Weights of a small transformer language model: width 640.
MLP neurons of a small language model. Each row is named by its layer, matrix (up: input weights; down: output weights) and neuron, and shows model dimensions 96-287. Each number is 500 + 50 x the weight over its row's rms, rounded and kept within 0 to 999. Numbers have three digits each.
After each neuron's rows, "fires on" lists the tokens most often at its 100 highest values on Wikipedia text that the model never trained on.

L6.up1292:510520486460557554517532430490451491512568530521438527430468594569560539492439455438595465445522469515459447479433541477570495503545470558549434558544412525510531514533532524510512483508483486585429456445539496502352418506503475434432558542484501527497630462483517503531534531477500446499523504429552397544455468515545539496461454554573387491512475479415532478439566534549516578507465381499481508498510534459497466509490479538410474444478433513538507476511516524519491521547576501485523397573494608480576518496509556560467549571478520479439504534454409547510462414535582471510
L6.down1292:516564457499479539568558520547518453417559422535465591533477432493513577464451444502546555465427522546491425432480533544516438448571411525484433474496495486490606463534498497545457519456441542485518458448482486627467392450469504522531500374404469475414531521506555409500508474513521470579451358479575573575484491457536451469519530457484562499482473543475439495527457599465542557494458554565550417511514490559536520468434578512573579404501505596519526481449534494540516525411510516471481547526433456593455500540526573456409456513377462493445566514518474605541502468542507429481
fires on: " as", ",", " that,", " like", " than"

L6.up793:493430510503531508534602494534466544427544493502501582517545453439395458477469467491464460483542412479396569411604347503484469539521513533598529482541473484472535503467513522519516469470558519446467383515562473421501536561526460508422452426540524395542540484526441474528446541451519465452519515467494473462456475437486441492566579523476413474557472508546551505509486483579530516531621504472426491503512549510530585501557477503492500538583502508433616450550420520546469473497524552494474499580511505563493528429487544425552468523380449502497486476419591472456458459487483502467
L6.down793:565563522523564425482481532475437579491524470556473561461543519507458501443443559502400516468758487527477370441414498483501524484475449492560590576439491558512488545464425511606550442511515532434518427515403572441490653530469465476362622489536495552548524538502433469499431453536608490422527539467403463415511641430497440517553417592550494508540479599463481435462498493498510585536550454543494421493477442494558524490489381516459523474440515469452510484508510505446396523567470489502455476522443571472490523482561512510524478496403497513553544352510513538487440523514543533476
fires on: " the", " The", "\n ", " this", " |"

L7.up453:525543442508514444505404533545508570481505503518523474507574549497529597502539545547459516484605555469552493518409475536467426556532520521523465500417611445500553554460495477449472447468543543595521490487514521479515361481495511459530422552496535481566509497577470466545548542520485479466602511482461423452509536518500576591522536531564502486482538528555521461349516451436452597491530530539512487558483465494395422492405474599517540504490487478434452636506432492445477432503476466433445488478445405475448495510514529501557507428479480605457496520558511488528501544569530543448
L7.down453:402442454490524555565457436527477570577530480484544464462435436547479574474479449500442513411567512498471458414440444429431502561445439518456412485468580535573563446443537483550489485426518527378586465478463493571510496462460516598542491527430514523456550522514381536475388545513495487457585489501497484472501444488469556469428522472428508464514536573488471506506499405391518484474439527516513531489482431540485476507540484481519496669498547530522521478538541511530449408458447406495576479498409570484491486530545567432452414596517532647477477416532436542409436543433479486575
fires on: " |", ";", ":", " by:", "-"

L6.up877:453527472506459503484444539427477524388428476480445465557445540540488503407328513566477532451406520428516461470513579603398498564478423435491462500504485539569543468521436498499532517585499461475483428520583532500597545445609475547464527537416580481465485545451409489414459409441500552513505507493505454475466507547594517542417629396532460423429415473477491526449453528501527490529462534528412506429506528518414442508496480543467562447522458521414489473434481548456539463577389529513485533603496511501488542534524440386555460533529464599348441574414473473506480542438526457584
L6.down877:523551526403506452529556467493580509638603493523485569436526532429608501516476517439515521515855475526466636567540458419522518483557502548504423529493513457560447574474499542473501424422473544486472465435528517517494478596464491491464455485563519473520429478528475491503438509491568453485463552519542457522496465503489498430558530557529601519544436501424492483415495531438508478469405521491586491550472482432601544478482497544513462481534468516493579544535493462511431487507482399516479458435573458400500417431406500496451612400479500489539532466601501513600443461530480548465
fires on: " the", " and", "-", " in", " |", " by"

L6.up495:446455497518600545517455508433541487518581502509542537509515481590557531397477572571550584397481532500534458467451511548518504500431545538516457508471496472513419532554547532526534553537538539445544472466428560565472497548526472513481526456532532421400453518469532481458465503500513512435577600483531472379540470546556603475483467535517483462568500436573517348541419494501545566436553464443569601453543549521472431470510499493545444527522569454506414444528525476553524489475488546479518528448559495473517471456457503544482512517427446511576547508423521474507465475531566473486
L6.down495:505426590527537542379537481481469546609541495439484547579456494454494426513489557535479575558533419452443441386543646499453530497536549505508462512462453553542461467445508462564517545512533465476593423524441490524461460438471544498384451546609613523501500521488477466477479501484515414554539528526480456399544475519515591569425519471479487483501543492566617427512547514498544478557519535511490542499411526498504459485510488486460489450366451428531549447480500494515450426605470485503403573484555366529452456444537540554506507537373542444458451538412448425604413585485578424541
fires on: " K", "K", " k"

L6.up533:519506503480512481459469515475395572449451493455443491591463498493496473477479496488420444469553507395451513414387483498518595578510475472497376522574536428495503457463528448521489414589464570460480513484482510504509494480441534465476522514464500531550529476489465548512471516429458552584483543465457457539486495509493496560567487555584512595502478481438582514403496564418528547459394464423501503577516471371600590431616442480488505486510474550396537535597489520500490564515538494609437588557424462445462488488498485520562594527567603532475546532478473550489460429532470464474
L6.down533:480488571492562496451582616544466505516557445510550466542509506504540488498490451583566519461625519498605518550554424441458556473553541515472384464485474526467570559497442440537502477459489454477549422545410517519466406565541457404515516477432528458494439465503447400500410501522578524514486458533478405440502377492517541438583458441476518495519451527442436538462466505499535460547514448541529427534535504469487480530381539501522493470444469482501592508481478537487482465532463483462499402484599495547472497483539480519461499483452464439496451432525569481547486536537431452537
fires on: " the", "',", "-", " a", "al", " i"

L7.up553:500404535438466412562500540520420503549598569463482477553426532491446489494486429539465589516499465394531550552381520521498434566467472511476515577490537404614449428485523452567506487559393477534528455512544528537484571449567566525468447382444501497533614504447553511527528491589458536521509542467537461547463563523498642556495397509547540452577427515492533397573540480504569536500526484544578550523531509534565544473549490586447482415371532481483406490481503434514529509500516446416515506581494371583526426423506528454488593529477478528500569548457486435567467535521497443461
L7.down553:543429447534478520491511529441438520593506462462575514526475531498411546587439498596550528537408469555559579505564559506554478522482442482483521513484486567542444574463483445447597486471531561443497386509487503526496547493468505489466531508572505447506521466487477447581526560593491447438435574515540536429547523566446525448517450472483542492515494372493391378484500469541513554545430462579514483562537500512534456476515509492572490470482562506515396447495458433434424500553566493489555528523484469527507530447496453463482496490436498493516496490577556543579448567428498532426
fires on: " K", " ch", " k", "K", " Ch", " \"K"

L3.up375:470477582447441484478518492517467402497535470430435546457541525405417532517522481470487448501513548492561465487516521487487415458479458453458460548497483542545525541575480545548500466432536417438594563550480489547512558467478504557485462483469530479501521538469456474464518531430483471478513523571483476542355461572473488522419460509484530479454402522422431488547479594414504437496540523542538450545489450505381427571470499555489607502521374525441549545457450612465611475518512484457451479555484414545564452549557642497493528504507399537485469519494527571481471473347531527531
L3.down375:496508539554358464563477521497542481562511557532569471480512559594503568434518485533499564533651597421549545548539431607502466554501481549522562519519486523531620598500517517542480527506411526478484536437513448484466409547556546524522566454498582548405472481480430410476506573484482500481474462505528564509488591422535530538491473422463542561434488448475540531549509505533474509464452476601441518507506449491523471440472428500470466481456576472457558495508503546496426429446394524476493552463518478517605559534484489475367453529483500507430428518440421518501465531467531546471
fires on: " as", "-", " are", " by", " in", " via"

L7.up1415:501519422437437424527499550486564500489582458520474502530528510485402493465559475497563512524539475531539484486595545576471542582438546623482433484435456407530471506526464501515500496558489476450479480568556528553553487468512460519460464486455580434522486478529540483504427486538569393428565555460407501470432465542486507558513534502509477469479478496514459385519452531508458505490544447555526477490543456488531475488609494559508497452517524371516468488486529479408503408465457528666436586585500503505601411486424562486492539551478433516408555496500489495497507418383519519492
L7.down1415:451447585493537498450551449527499534552596426453625510556420487557421538485459535501496579416434463543405448479541582487489478491488486498467556425539487492545433530463378531500489474478465409457477514564547512542555521504552536528516496470535540432504573527492475542454428493521565515487561534495552593569503414493518456494517525563343402443472461441571539441563472466544464490494520520525486407566529527441522496442481483509521482539506518451433538481584472533558601512519458549554500488521542514534603494544461498534558468580459487445544438559527534495523437518423527496512
fires on: " K", " P", " S"

L3.up1439:457500540518563512577485447499534519413490504508502468549559539590553478534496480480499549520561479477651470485499474537480590559498498477506458541503415548470475467444434480379621522459389505570486591537467510478428473439510575505457464500516526517585452560439504525435486459517533575463455624538506500494495454562506557486390454487478465468438493437484547546517515496663471582486534535530433462388534492525519557507486506525466461477548471427484433465533565548503545497616516535489457493487467474553515481502473533574531493531554508520426458511431525480502477404514572491531
L3.down1439:451524509547513628527480416490541527481430478534434549442437488564432561587465587471467536482488439480500523436477506524503474577514447508545453464499481503432488453562526582463470428532441448505585450414551445540520428452474590489514443441490462545454467577544524493503493465528395480550521497508518563498549498451566603413451593414538559487621482497512501586415493506473529423519503482617473482508442479550501452585443522494435404549493426407504501522432530481496464486461480459470541574533492553512545472570434543489461423482457502548526454526507522523518461523554545524470
fires on: " and", ","

L6.up790:517565556604519542411487423477538493470475606549472452512498484461506441418556512495621498499532435559480579431548501527402498507489489439440473556545436535497498532445406541412443496493477576535547497494452541483507502473473548517519502471576550459561555684434470483518453564535460568485430460528530443552529523445523489413522498628541510419487484536507440486387495421462428591517601468437503535516556486467475551563551533438409515515480503446475472534460578474508599579606498459497441572483423477606391544473488462457540553556527523514388462511506458513560480479473575500473
L6.down790:533373476507555441437577427495438489505520540444516497605451527623496489506419538423512505493696514504421524581560396494545441499485418432522510491518526477467432581530526569442484420464493546519544484518455476481481571469569510475496521504494557498468415439538487567604569427426583586496598519514480544509485614517527470498486591455448446495472450473429520480433455472517531480491393524481463486476624515477530481477569560473541477400440456464488425511578524545552380470504505542471583423520493519432518574441472509516460482624600514456578402516534458587465392451488476525494
fires on: " and", "ov", " the", " a"

L7.up1731:529443504427448455463552487477520582505516487464473535555492433534515546558496485473581491479548557552585471494590531489515469465512578471497458602489577444432486520565608477580512556444468519501460444565489444559506534495424487461532577571475615488514433515565497477578428574513432494491523512460507418505461511503485529429456541451435486470525549471498472396409512585525570544440521516461468449532591521496463617477544523506456479447430385451524496577472562365464538438499478441500483560560469469495488526529444462499428484556534585498483496591494464490487556446561488585527
L7.down1731:487494470502523497452534486586489483483426490513432427527567421483446521548601574476573487513530436457505477498565520484474569552564381609551509454529468478403601521419387585530536548537525461511403515418540477517466523558553511464460535433493513467525517482582467587467507510408467430462502464458523481497452542479456514456535468431502523481559534566481559487497524517489582571557562455507531442442444479554460443465586485451498537502564479560503530513487550624548525541405517477540532478595440467509511491455518507538482562531540477572527483425547539471481458499487465484543
fires on: " C", " San", " St.", " c", " Cont"

L6.up1294:510474489522505457510423505493446563509494441538528489600552544494477525498501494550539502502442487522497581587470484418472469464547406529522433620466532585557575507382607515487518516471570513557592479477475505444637548454478436527578425551586477543474430477544418445476520478475539422490508524487461530424462487505489526490559596480438447455461479490582465440480482420563516546545564450461496496471504491484543402422618466479509575557496430422452489647505494511494628530419400472502499558532459554411516498594493558554442498537453507452457485502513540443471558532496499450502
L6.down1294:534413512472534455484535499514574522521551415495491415545524433508432558381532487497587530539461545535490485459505515507499488545467530408497540471456430431410639588557623597545547530528626404517579520495455461582524504508438511499460508452435470608460486421451561498501450484396449394514494485458629509444449561444500546519398527409515464482535546545539497479505493568514520357459544467458483368453372502442493447433504469479500477412489443614477407522467461517606551473549483558514544555596455381559398538575476584493448433468456430479459523540574430484454483514531528606483
fires on: " C", " c", " comp", "o"

L3.up218:432478446511499476484544547511533536423534469491520498492479600428546569479583528528485453399471519572503544481544485488615437471493417526542510548491555552459462524529507478557533501550538611581451541506475476478474337496390536546486500501542510560497431532408557512529449584460497657485531503533524554528465533528555548588514579606562613534472434433404533525523516520568511612558546527443481476472445570464499477490481513450546577546440580550458597490521471484599533436550334578446507473538509503522428508467522439543474436594445490593562411500574520446521491493524527396487
L3.down218:440481420500505525603456370558535542467566467564553545464457451417514520489560531483499516451613451602465540470464438512460598525581490475499464417578524461491517487462560458517504383558538508483493462591505493481481581569601550487444567478446495471510507458537525532469467490570500430472487492562549534574486572487472539524525427465577494492572417513542573584500403524451489417405479449469473447483469557500520525484547562411426460469604507495542484404503487564434466557507480443453470470538530517429489457546579522543450456486519411538601497513630526505456396527522403359596
fires on: " |"

L3.up1032:543509456390542515417415439443501541463492549519546503529478489532564470439496456481541554541511471586379506507423474459482478519484516580558470472550484501561480545463543496466533516506497573528535502434556561499452526457479528412501505493474334454426532505568533523514519570471540543509506489440502539421417548496460497550502484459440494455462515527523519447496523459560417489451473558519459510485497469428570434481523511448435500459517484440553502460573550613582523541565497567447435458561519524575477575467487541597476540565454488562518473443587585600428506425515462487550
L3.down1032:537478465443506552506540507563406538480411501509530517507473551592523459486460510542461565496389507533459546400418358474472474488379598531438466558515451497456465458498409615415581559500496558480524482503459567477561411442414520441570481521463389567566393534560473533552456398499545515451409472493420485567508464519443446497535512536506537451463538538528469547478501546538474348444454511575470542505457611459528494483541504521396533560501485551524432505486426518526471567511543512504505502457494668493550542622516549462448503586546476561640512478519540491414556530499470445451
fires on: "t", "c", "k", "r", "w", "j"